python train.py --num_hidden_layers=11 --hidden_size=384 --num_key_value_heads=6 --head_dim=64 --norm_place="pre" --qk_norm=false --init_std_up=0.0435 --init_std_down=0.0 --beta1=0.93 --warmup_steps=200 --schedule="wsd" --decay_shape="linear" --final_lr_fraction=0.02 --doc_mask=true --max_steps=10712
MLP neurons of a small language model. Each row is named by its layer, matrix (down: output weights) and neuron, and shows model dimensions 128-223. Each number is 128 + 24 x the weight over its row's rms, rounded and kept within 0 to 255.
A block is one neuron, or neurons of one layer that tend to fire together. After each block is what it responds to, as a language model described it from the Wikipedia text at the highest values.

L4.down141 [134 130 130 106 100 116 117 140 112 137 129 105 144 139 109 133 106 123 135 133 119 133 176 137 168 116 126 159 151 123 168 173  94 135 126 112 133 129 128 148  99 117 145 146  89 168 143  81 109 157 138 148 115 107 152 162 123 161 163 180  68 182 147 156 149 109 101 114 151 134 125 113 107 122 129 122 131 144 119 132 125 116 116 144  77  93 142 151  64 142 119 133 132 140 132  99]
L4.down760 [126  93 136 140 118 129 156 130 133 183 125 145 106 167 131 113 101 134 161 123 120 137 112 189 124 156 132 130 163 100 131 143 159 157 134 119 158 193 116 142 136 143 126 115 133 148 123 137 135 111 126 124 161 138 108 100  86 124 159 134 113 149 140  76 139  95 127 120 186 119 105 123 120 143 158 122  72 128 152 105 116 102  61 150 107 120 130  94 148 117 107 124 133 164  78  94]
Description: Mid-sentence opening quotes. Opening quotation marks that begin a quoted phrase mid-sentence (finding it "uneven, saying that she can "charm); weaker on semicolons, commas, hyphens, dashes, He/She.

L8.down192 [143 156 117  96 161 164  98 150  95 112 146 144 120 109 117 127  66 143 160 131 160 139 127 145 116 152 140  97 164 100 151 124 115 167 112  95 113 103 144 103 137  85 129 150 148 130 115 115 159 142 127 171 110  94 139 122 158 103 111  93 106 140 110 139 134 181 165 146 146 126 132 132 135 153 139 113 140 106 118  95  81 160 105 117 141 155 125 188 176 167 109 102 115 112 138 160]
L8.down233 [147 111 174 114 131 137 178 112 175 162 140 156 100 130  87 112 169 188 127 156 112 188 162 129 120 107 120 122 134 136 100  98 116 137 134 110 154 145 112 122 140 145 115 155 116 112 159 186  91 109 125 147 114 112 167 127 103 158 166 162 128 159 105 131 132 136 144 118 116 135 142 119 144 117 112 158 127 135 129 114 117 175 121 134  98 116 130 174 122 128 113 133 155 129 132  91]
L8.down334 [159 140 133  99 129 111 125 121 100 117 157 103  96 134 159 156 149  84 153 139 110 113  99 134 113 178 103 138  97 166 145 118 128 135 119  78 111  98 150 128 138 132 192 140 149 105 125  94 147 146 127 125 166 130  78 102  94 131 124 120  95 126 136 128 138 129 146 167 140 116 142 124 148 118 133 120 124 121 123 109 172 130 154 151 124 128 155 150 159 124 134 182 124 141 119 141]
L8.down403 [ 97 134 146 109 150 183 134  72 144 157 125 165 128 141 126 122 127 126 127 139 143 142  96  80 100 153 143 120 131 167 123 149 164 143 112 119  94 125 112 152 113 108 158 141 176 122 146 136 102 114 104 129 152  96 101  98 114 132 122  98 135  63 170 141 153 158 123 120 136 140 113 135 129  96 150 110 108 172 119 130 141 136 148 104  84 148 138 118 164 118 130 103 128 126 143 109]
L8.down412 [128 166 106 139 114 116 142  54  98 125 117 129 126 135 123 120 169 140 142 143 125 111 143 108 114 170 124 147 125  95 132 126 104 107 127 146 108  80 121 124 149 148 162  91 144 128 126  88 146 144 129 137 123 100 164 165 127 150 118 126 129 179 152 147 143 106 152 134 126  85 115 153 125 149 135 156 107 119 161 142 153 128 130  68 152 158 131 131 155  93 158  82 185 146  97 132]
L8.down521 [133 175 188 123 153  98 164 140 132 120 121 145 123 103 165 133 132  93 141 101  98 119  99 136 183  98 109 115  64 131 157  82 145 130 127 103  94 120 121 150  92 133 154 118 122 122 113 130 124 149 145 128  77 119 132 116 115 143 128 165 125 125 144 132 147 133 144 143 112 150  93 149 117 150 138 126 128 114 129 129 176 146 112 123 126 114 150  78  50 114 133 130  81 110 133 143]
L8.down555 [ 95 113 173 109 157  85 133 148 120 125 150 141  94 155 149 114 126 156 112 148 118 156 104 123  95 156 178 140 151 152 115 142 158 121 163 148 101 144 125 121 128 139 115 181 154 103 114 111 110 147 115 104 131 132 122 147 102  98 138 132 162 146 154 119 147  81 156  98  98 148  92 100 102 117  94 154 110 113 152 151 172 188 149 144 146 115 107 101 122 110 114 145 141 128 122 124]
L8.down686 [147 121 171  96 134 118 106 114 130 137  88 178 129 106 122 101 128 162 161 117 159 146 136 161 120 171 114 112 162 155 187 129 142 152 134 119 135 137 133 120 119 171 153 146 148 133 120 108 131  88 160  64 166 139 140 122  98 165 168 131 133  97 118 136 177 139 156 122 146 123 134 131  98 101 122 152 131 121 146 128 111 130 129 137 165 184 141 140 156 152 106 128 109 146 166 141]
Description: Upcoming quantity number position. The space or symbol just before a numeric quantity, or a decimal point/comma inside one, after phrases like over, about, capacity of, or colons in infobox and table rows.

L3.down546 [129 160 128 162 152 162 156 133 113 121 177 117 118 113  81  97 127 127 132 116 128 112 145 140 151 118 127 136  83 146 114 117 119 167 150 156 151 146 130 123 101 132 130 117 130 122 137 119 164  99 135 115 124 151 129 142 151 197 100 107 139  90 123 112 138  97 160 149 122 138 128 132  97 129 143 121  87 100 151 163  82 147 157 141 161 149 141 191 102 129  58 147 133 169 119 146]
L3.down577 [153 139 137 155 140 122 129 125  94 141 101 139 154 129 100 152 127  79 154 140 124 127 115 128  85 184 121 122 127 118 145 131 152 117 159 135 140 119  92 146 158 130 133  93 118 156 113 155 121 116 149 115 138 107 111 135 121 128 130 124  90 130 132 121  64 109 131 150 125 168 168 157 145 101 104 152 102 116  90 141 169 106 127 103  70  73 166 162 139 143 138 107 129 150 118 121]
L3.down634 [ 78  84 103 106 181  84 139 137 129 104 142 125 147 135 137 142 143  99 121 116 132 167 101  99 165 127 134 175 129 100  98  92 121 123 141  99 170  65 132 159 119 124 204 149 140 143 149 110  96 119  94 134  52 122  87 113 119 132 122 144  98 118 174 110 140 113 132 132 117 144 138 127 140 125 140 150 135 131 185 149 174 110 108 123 125 126 105  62 160 160  69 129 152 145 136 125]
L3.down733 [165 189 123 107 105 186 115 120 152 167 183 133 162 113 120 117 138  71 120 174 138 108 142 111 150 107 119 131  93 129 113  89 144 119 109  98 126 101 120 124 124 109 110 126 128 114 155 133 150 162 156 130 118 125 126 110 130  89 102 145 121  99 125 130 121 124 122 117 151 109 131 156 108 122  91 109 171  94 111 141 128 119 107 104 103 134 140 116 144 142 143 149 115 125 112 158]
Description: Year-start digits and parentheses. Fires on the first token of a year, such as 19 or 20 after a date or "in", and on an opening parenthesis or bracket after a noun phrase, e.g. "(1874–1924)".

L3.down108 [ 91 153 137 126 160 116 127 150 116 131 123  79 124 133 122 122 147  94 122 155 133 142 116  79 101 108 116 170  97 128 118 136 113  92 121  95 141 118 113 123 127  90 112 126 117 120 155 141 157 108 153 153 131 137 122 133 151 154 131 148 142 149 101 127 143  95 138 115 143 113 124 110 109 127 139  89 121 106 151  98 146 143 131 158  98  76 149 136 114 130  97  96 169 138  94 144]
L3.down169 [157  93 122 132 129 125 120 111 141 133 128 116 147 139 106 127 131 136 100 108 132 105 148 131 170 136 102  74 135 112 103 113 110  76 120 148 145 146 108 140 104 166 121 142 142 131 118 166 118 100 120 132 150 140 123 117 152 142 143 128 132 145 118 184 122 110 107 160 152 134 105 149 119 146 102 138 136 186 149 112 124  55 110 113 142 130 127 130  95 115 128 152 195 110 126 132]
L3.down379 [133 168 174 143 132 129 118 116 118 130 113  87 133 146 132 104 109  95 145 156 114 128 153 137 167 153 139  96 102 133 122 107 106  79 157 168 140 101  73 145 179 130  92 151 101 168 117 149 172 125 116 107 144 125 131  82 138 160 153 162 138 142 141 127 130 156 103 116 135 158 110 134 109 159 141 112 126 116 127 109 152 117 149 132 105 120 112 140 146 143 131 103 128 147 145 179]
L3.down392 [161 128 106 122  70 114 123 145 112 176 124 112 128 173 109 149 171 127  96 155 118 161 126 104 142 151  77 107 127 141 148 164 141 187 135 145 177  96 144 104 127 104 126 119 140 130 154 123 146 136 144 141 124 104 139 153 114 144 108  93 125 138 126 101 182 112 144 121  91  99  97 121  82 104 163 112  95 132 109 106 102 126 113 127 111 107 129 121 142 111 143 168 138 100 127 102]
Description: Clause-break punctuation. Commas, opening parentheses and dashes that end a complete phrase or clause, such as "In June 2018," "Bert L. Stafford (" or "road walk—".

L4.down93 [165 143 164 113 133 104 131 125 108 139 150  88 110 160 137  69 120  85 148 170 115 107 135 136 150 171 119 110 137 107 157 135 125 115 130 125 116 148 116 133 156 128 148  98 120  72 177 176 139 113 132 165 127 133 126 110 145 151 133 111 121 178 103 116 129 106 171 103 129 157  70 119 130 156 153 136 147 143 149  91 151 149 144 102 155 107 111 126 169 126 152  96 131 114 149 116]
L4.down675 [194 122 173 132 138 132 138 135 128 174 139  91 114 159 129 121 147 104 128 130 154 163  97 130 143 134 101 126 119 151 154 120 140 133 142 115 119 110 143 102 128 150  89 136 150 154 152 120 155 103 188 178 143 108 152 137 136 126 112 131 147 119 112 132 102  85 134 121 103 153 122 149 137 112 103 121 137 123 127 104  98 138 128 129  95  95 134 127 157 111 117 106 123  65 160  94]
Description: Parenthetical opening punctuation. Opening parenthesis, sometimes a semicolon, colon or bracket, right after a name or noun phrase, starting an aside: (PAVN), (1790–96), (sixth).

L8.down24 [128 170 113  81 123 114 146 138 129 139 164 135 105 116 108 147 130 123 117 164  85 105 135  83 134 121 103  80 149 119 162  72 131 152 140 145  90 142 120 102 114 124 109 130 143  81 110  95 114 139  97 163 125 127 165 100 151 139 151 119 157 144 102 131 150 124 126  97 100 142  93 180 132 144 126 145 122 128 150 140 127 114 156 121 189 133 154  98  89 171 125 131 153 124 132 118]
L8.down155 [ 72 132 124 143 133 126 137 166 130 134 112 123 156 138 128 118 112 150 142 163 105 134  96 146 130 189 101 125 155 106 162 121 135 136 135 114 112  83  96 115 111 121 135  84 137 123 114 127 104 122  86 114 172 194 131 159 148 128 153 153 107 140 127  78 136 121 130 112 154 129 132 135 124 141 141 146 148 132 134 158 124 155 125 180 133 105 139 110 153  97 128  86 161 120 161 118]
L8.down203 [142 164 140 136 159  76 163 111 109 107 145 160 160 133  97 133  89 100 124 144 151 128 162 103 131 189 120 129 109 133  73 128 135 147 101 133 108 166 107 115 143  97 135 117  95 129 160 156 131 146 142 115  98 142 138 136 129 153 136 119 113 164 156 118  92 121 167 116  97 110 103 166 111 166 135 150 147 151 170 116 121 138 124 102 138 126 134 127 103 125 113 125 115  96 135 122]
L8.down296 [170 126 129 106 149  99  80 117 119 131 133 147 129 156 115 111 146 105 143 161 132 126 127 106 114 139 158 124 101 103 142 135 178 127 121 173 148 109  89  89 148 151 103  99 130 107  95 130 136 122 162 145 112 196 147 120 123 131 150 124  92 125 162 128 104 116 102 141 150 111 146 146 155 130 139 124 148 182 109 133 110 108 131 151 104  98 154 198 156 118 143 162  71 149 151 139]
L8.down329 [100 132 113 144 138 158  99 148 156 173 145 106  72 174 124 132 124 164 144  62 108 154 103 154 105 115 144 132 159 141  92  95  85  99 134 138 140 188 137 131 124  93 158 147 166 111 119 153  92 137 161 127 141 112 136  83 162 108 131 123 111 116 143  79  85  88 159 118  91 162 144 118 105 128 166 118 106 104 134  90 133 115 126 174  93 167 133  92 155 137 132  78 137 144 128 139]
L8.down333 [164 162 141 110 126 162 105 111 123 127 175 142 144 106 121  88 140 107 136 161 151  90 132 122 138 131  89 150 143  99 158 122 158 150 122  83 145 166  70 156  81  91 164 123 103 103 149 148 116 114 145 170 150 118 136 140 118 135 100 114 116 106 154  73  90 151  77 177 109 152 142  95 110 135  71 141 119 110 117  86 115 120  79 157 187 162 110 111 126 147 117 130 110 138  96 155]
L8.down467 [152 117 204  99 167 123 153 133  74 113  79 149 122 125 111 140 129 155 137 118 107 155 155 124 159 147 166 128 156 139 140 190 110 153 148  93 133 113 148 150 109 128 104 149 101 131 111 116 103  93 144 109 141  64 151 167 151 126 156 144 139 139 119  89 140 115 138 109 115 149 127 125 101 169 126 132 158 131 132 131 115 124 124 211 127 119 138 128 132  90 116 153 156 125 145 104]
L8.down586 [131 132 164 158 145 124 148 130  85  97 130  96 128 141 126 115  91  93 152 111  87  83 122 154 119 150 169 125 116 126 166 121  99 122 120 146 119 162 144 165 109 110 131 112 134 167 144 125 106  85 123 102 139 133 111 150 113 166 105 107 159 176 133 154 161 169 123 126  99 169 130 129 149 153 133 159 104 128 153  90 207 156  97  98 159 133 145 125 126  96 111 148 130 110 121 124]
Description: Year-range and time connectors. Prepositions that join or introduce a date or time span, mainly to in From 1958 to 1976, plus as of 2022 and at the age of; weaker on other at, (, dashes.

L8.down162 [151 143 154 135 114 118 135 167  94 141 159 120 125 161 138 150 129 108 155 104 144 135 165 115  66  99 150  94 144  85 140 175 167  87 112 113 128  95  95 110 174 132 117 119 104 125 168 112 115 101 135 150 160 122 156 139 151 137  78 107 163 148 172  96 113 171  99 100 131 168  64 115 151  73 108 124 153  92 116 103 121 155  59 116 158 136 168 101  98 161 135 176 165 108 131 152]
L8.down205 [114  95 116 140 148 116 140 101 133 108  98 134 153 107 136 143 119 146 164 134 126 167 173 164 150 128 120 110 121 123 158 129 125 119 127 129 134 176 144  97  98 109 154  87 125 130 101 135 162 142 101 184 120 109 121 114 146 113 136  91 137 151 123  89 124 140 184 124  88 105 136 127 122 160  52 162 140 168 109 138 125 108 143 132  82 175 116 134 147 106 116 105 147 149 110 110]
L8.down303 [110 155 147 139 159 153 131 160 159 103 103 108 126 150 130 109 132 124 121 114 120 115 146 123 182 120  66 169 113  99 141 155 141 107 111 152 145 154  98 138 128 149 168 123 153 116 144 133 176 117 122 122 140 164  93 142 136 101 132 138 170 148 127 146 129 146 104 133 192  81  73 103 145 147 126 162 126 133 117 151 141 139 114 163 104 154 139 154 111 114 128 105  98 129 106 133]
L8.down431 [123  99 157 127 180 138 150 113 104 128 135  93 130 130 101 133  90 141  93 132 144 117 117  90 144 132 105 155 157 106 105 141 122 123  78 169 129 124 146 145 143 138 159 107 150 142 140 102 139 125 103 115 137 143 181 114 176 151 105 130 132 115 123 136 108  91 147 119 158 112 198 142 114 130 116 169 146 108 139 104 143 157 125 123  93 147 123 151 127 121 128 114 131 101 107 135]
L8.down573 [140 112 157 111 150 116 113 151 120 144 106 145 134 142 109 106 125 115 113 141 153 103 103 135 108 138 131 104 122 142 116 175 168  89 112 128 134 103 114 120  91 119 125 127 108 152 131 122 168 165 130 185 126 160 148 135  89 126  97 147 123 145 158 116 184 126 164 117 107 104 143 152  92 155 176 133 158 143 104 101 109 162  86 131 126 175 144  94 110 129 107 131 102 130  97 133]
L8.down590 [ 98 123 142 109 151 145 112 112 144 105  91 179 114 106 113 148 106 119  95 147 109 124 166  96 110 124 125 120 138 131 104 122 127 160 120 105 130 133 109 140 185 116 102 141 146 135 145 148 122 113 118 160 116  80  73 135 148 154 126 127 121 110 153 166 125  97 150 133 115 107 153 144 100 115 137 105 152 102 127 101 103 142 160 113 132 163 125 118 122 144  88 139 100 135 126 114]
L8.down665 [164 123 166 179  98 121 106 128 126 157 131 140 151 108 100 152 116 128 115 154 177 136 118 108 124 130 141 165 147 131 109 164 106 138  95 117 144 123 131 152 129 130 138 148  96 143 139 141 146  97 103 125 129 154 133 162 152 175 125 159 117 171 164 110 115 115 174 107 121 107 118 114 185 156 124 109 153 111 151 138 158 152 141 161  98 119 161 117 132  84 161 129 178  95 138 135]
L8.down703 [157 118 123 119 136 121  91  78  87 115 105 123 173 152 131 132 129 124 122 150 153 152 140 136 138 160 124 122 120 121 145 136 152 127  83 141 122 146 133 157 137 121 125 149 110 128 122 119 132 130 129 128 117 140 138 101 169 171 134 103  89 157 132 146 136 115 144  87 103 183 161 143  89 128 140 142 102 122 114 126 163 123 166 128 170 143 152 124 130 115 149 111 148 116 162 132]
Description: Clause-ending comma. Commas, and sometimes table-row ends, after a finished clause, leading into and, which or with, as in "were more favorable, with".

L4.down282 [132 144  90  91 132 122 112 161 117 119 107 106  88 135 121  89 140 103  90 117 109 120 113 144 126 148 119 149  89 109 159 153 100 151 117 127  95 165 128 128 141 117 159 100  92 129 138 148 104 132 129 119 124 142 148 103 125  77 105 138 132 144  68 102 132 156 162 123 117 126 136 169 115 140 108 120  97 116 141 107 110 164 138 123 104 136 163 147 134 131 157 131 100 145 165 106]
L4.down450 [160 127 120 115 130 137 143  98 105 125 105 139 140 129 144 152 115 140 152 111 161 114 110 147 101 169 118 102 118 153 152 162 137 114 128 109 114 107 146 109 146 143  74 103 119 122 139 150 139  78 145 125 104 137 136 135  95 120 145  96 148 131 153 155 141 123 126 124  93 125 105 107 120 119 114 114 164 138 156 172 139 129 116 143 112  96 129 120 112 116 116 125 127 100 116 134]
Description: Formulaic Wikipedia boilerplate. Words inside stock encyclopedic phrasing: bio openers (He served as, is a former), census lines (poverty, Native American), coordinate primes, table cells.

L4.down36 [128 114 133  93 157 185  95 137 129 149 137  82 112 129 140 125 143 160 110  89 132 105  93  94 113 106 128 122 166 122 122 103 120 123 157 103 167 133 159 135 104 127 106 118 150 129  96 149 134 130 133 133 150 175 186  91 116 135 136 167 137 143 110 120 102 142 141 122 158 138 155 161 171 145 130 160  74 122 145 119 113 137  87 121 116 178  65 109 139 110 110 128 126 121 121 160]
L4.down758 [ 92 112 131 151 124 189 170 153 173 116 155 121 141 141 146 119 114 145 183 111  94 118 146 113 138 109 117 132 121 122 122 128 102  87 101 133 144 134 102 140 135 122  99 161 177 107 118  86 134 139 161 142 119 120 161 130 135 107 133 145 128 121 127  90 135 161  95 174 135 124 208 103 159 116 121 101 196 147 143 133 129 110 130 168 133 123  53 126  96 161 146 107 104 139 106 132]
Description: Mid-compound joiners. Hyphens, colons, and spaces joining two parts of a compound or label, often before a number, as in Transit-4A, air-raid, Episode: or mid-2019.

L8.down113 [175 134 143  93 166 118 105 135 119 173 125 134  93 111 137 100 136 117 115 134 127 153 109 105 151 134 160  81 128  95 128 121 132 121 124 109 139 144 123 149 157 115 107 148 115 123  97  91 122  92 139 118  99 134 103 123 142 124 123 162 110 160 143 178 136 151 100  89 132 106 112 123 105 117 127 113 112  86 136  86 135 135 142 133 147  83 125 157 153 137 104 138 173 114 143 101]
L8.down304 [149 144 151  98 124 114 114 120 129 167 129 128 164  98 100 149 108 122 115  98 158 131 134 135  96 120 106  94 127 113 159 108 151 125 102 100 104 117  99 117 123 153 142 118 136 131 144 101 156 179 114 192 156  80 133 102 121 132 139 125 106  99 156 146 144  90 115 142 137 117 153 140  97 139 151 123 138 115 116 123  87 170 127 149 185 159  95 160 121  99  98 114 103 146 115 136]
L8.down489 [157 115 111 101 126 122 138 134 122 152 158 133 142 122 134 122  74 126 100 105 146 125 122 137 143 165 163 128 151  87 155 112 131 155 105 135 112 113 133 122 180 112 138 102  50 170 150 163 165 166 135 123  94 134 125 115 119 110 135 109 134 140 122 120  66 122  98 111 163 141 114 162 134 134 113 112 107 122 133 137 111 138 120 150 121 137 104 125  89 123 153 165 103 136 133  67]
L8.down599 [ 69 162 138 140 158 104 104 123 128 161 106 161 134 138 150 116 156 124 148 137 124 149 132 121 132 121 118 109 129 198 165 117 121 150 129 143 116  95 107 112 127 133 124 117 166 163 102 124 161 141 110 141 126 146 126 145 113 146 148 150 102 150 126 115 140 119 179 149 107  88 163 123 163 132 129  98 133 145  94 137 154 155  78 114 122 178 122 133 160 128 143 147 172 137 142 158]
L8.down637 [103 156 145 140 152 137 139 124 148  83 110 134 123  80 130 113 130 123 135 166 129  92 147 159 160 129 158 119  95 183 122  95 109 144 100  92 134 114 108 184 184 100 100  90 154 117 150 167 144  97 150 106 112 167 155 165 154 119 161 146 151 183 127 136 117 126 142  82 137 106 134 138 124 149 122 161 153 101 115 117 157 168 134 105 117 141 119 109  84 101 159 106 117 157 125 154]
L8.down724 [133 137  83  88 129 126  91 128 156 121 111 144 107 134 132 137 145 112  94 147 145 113 146 146  86 130 139  89 127 118 137 137 155 174 139 108 130  96 163  98 140 108  90 105  93 134 130 129 132 143  94 125 136 132  68 147 183 150 142 135 108 146 169 159 114 151 116 138 104 179 142 151 162 110  59 116 129 111  85 144 151 115 111  64  62 136 147 131 112  99 161 189 152 111 103 105]
L8.down745 [ 99 125 143  96 122 160 136 143 128 120 119 143 120 112 131 166 132 107 109 121 153 102 111 145 123 148 123 109 124  96  88 146 180 170 112 137 112 117 133 128 137 152 128 135 128 113 107 113 128 132 137 143 153 109 143 154 168 161 153 184 162 138 100 107 135 126 157 150 125 160 137 144 136  91 105 111 165 148 143 101 141 179 151 154 170 105 102 148  96 162 167 127 120 160 123  93]
L8.down748 [140  58 148  90 160 149 137 130 155 156 154 111  86 127 132 107 149 145 122  74 115 109 112  98 110 132 127 120 114 170 143 125  97 143 159 127 110 161 135 122 115 129 159 101 134 103 150 132 129 110 145 137 156 125  99 112 136 136  82 173 122 131 124 127 134 170 163 139  96 115 138 101  94 162 105 142 156 155 104  97 139 104 122 156 114  51 101 111 108 218 124 135 175  86 165  89]
Description: Separators after digits. Punctuation or unit tokens right after a digit inside numbers, such as the comma in July 2, 1874, ′ in coordinates, 4-1 scores, 4:13 times.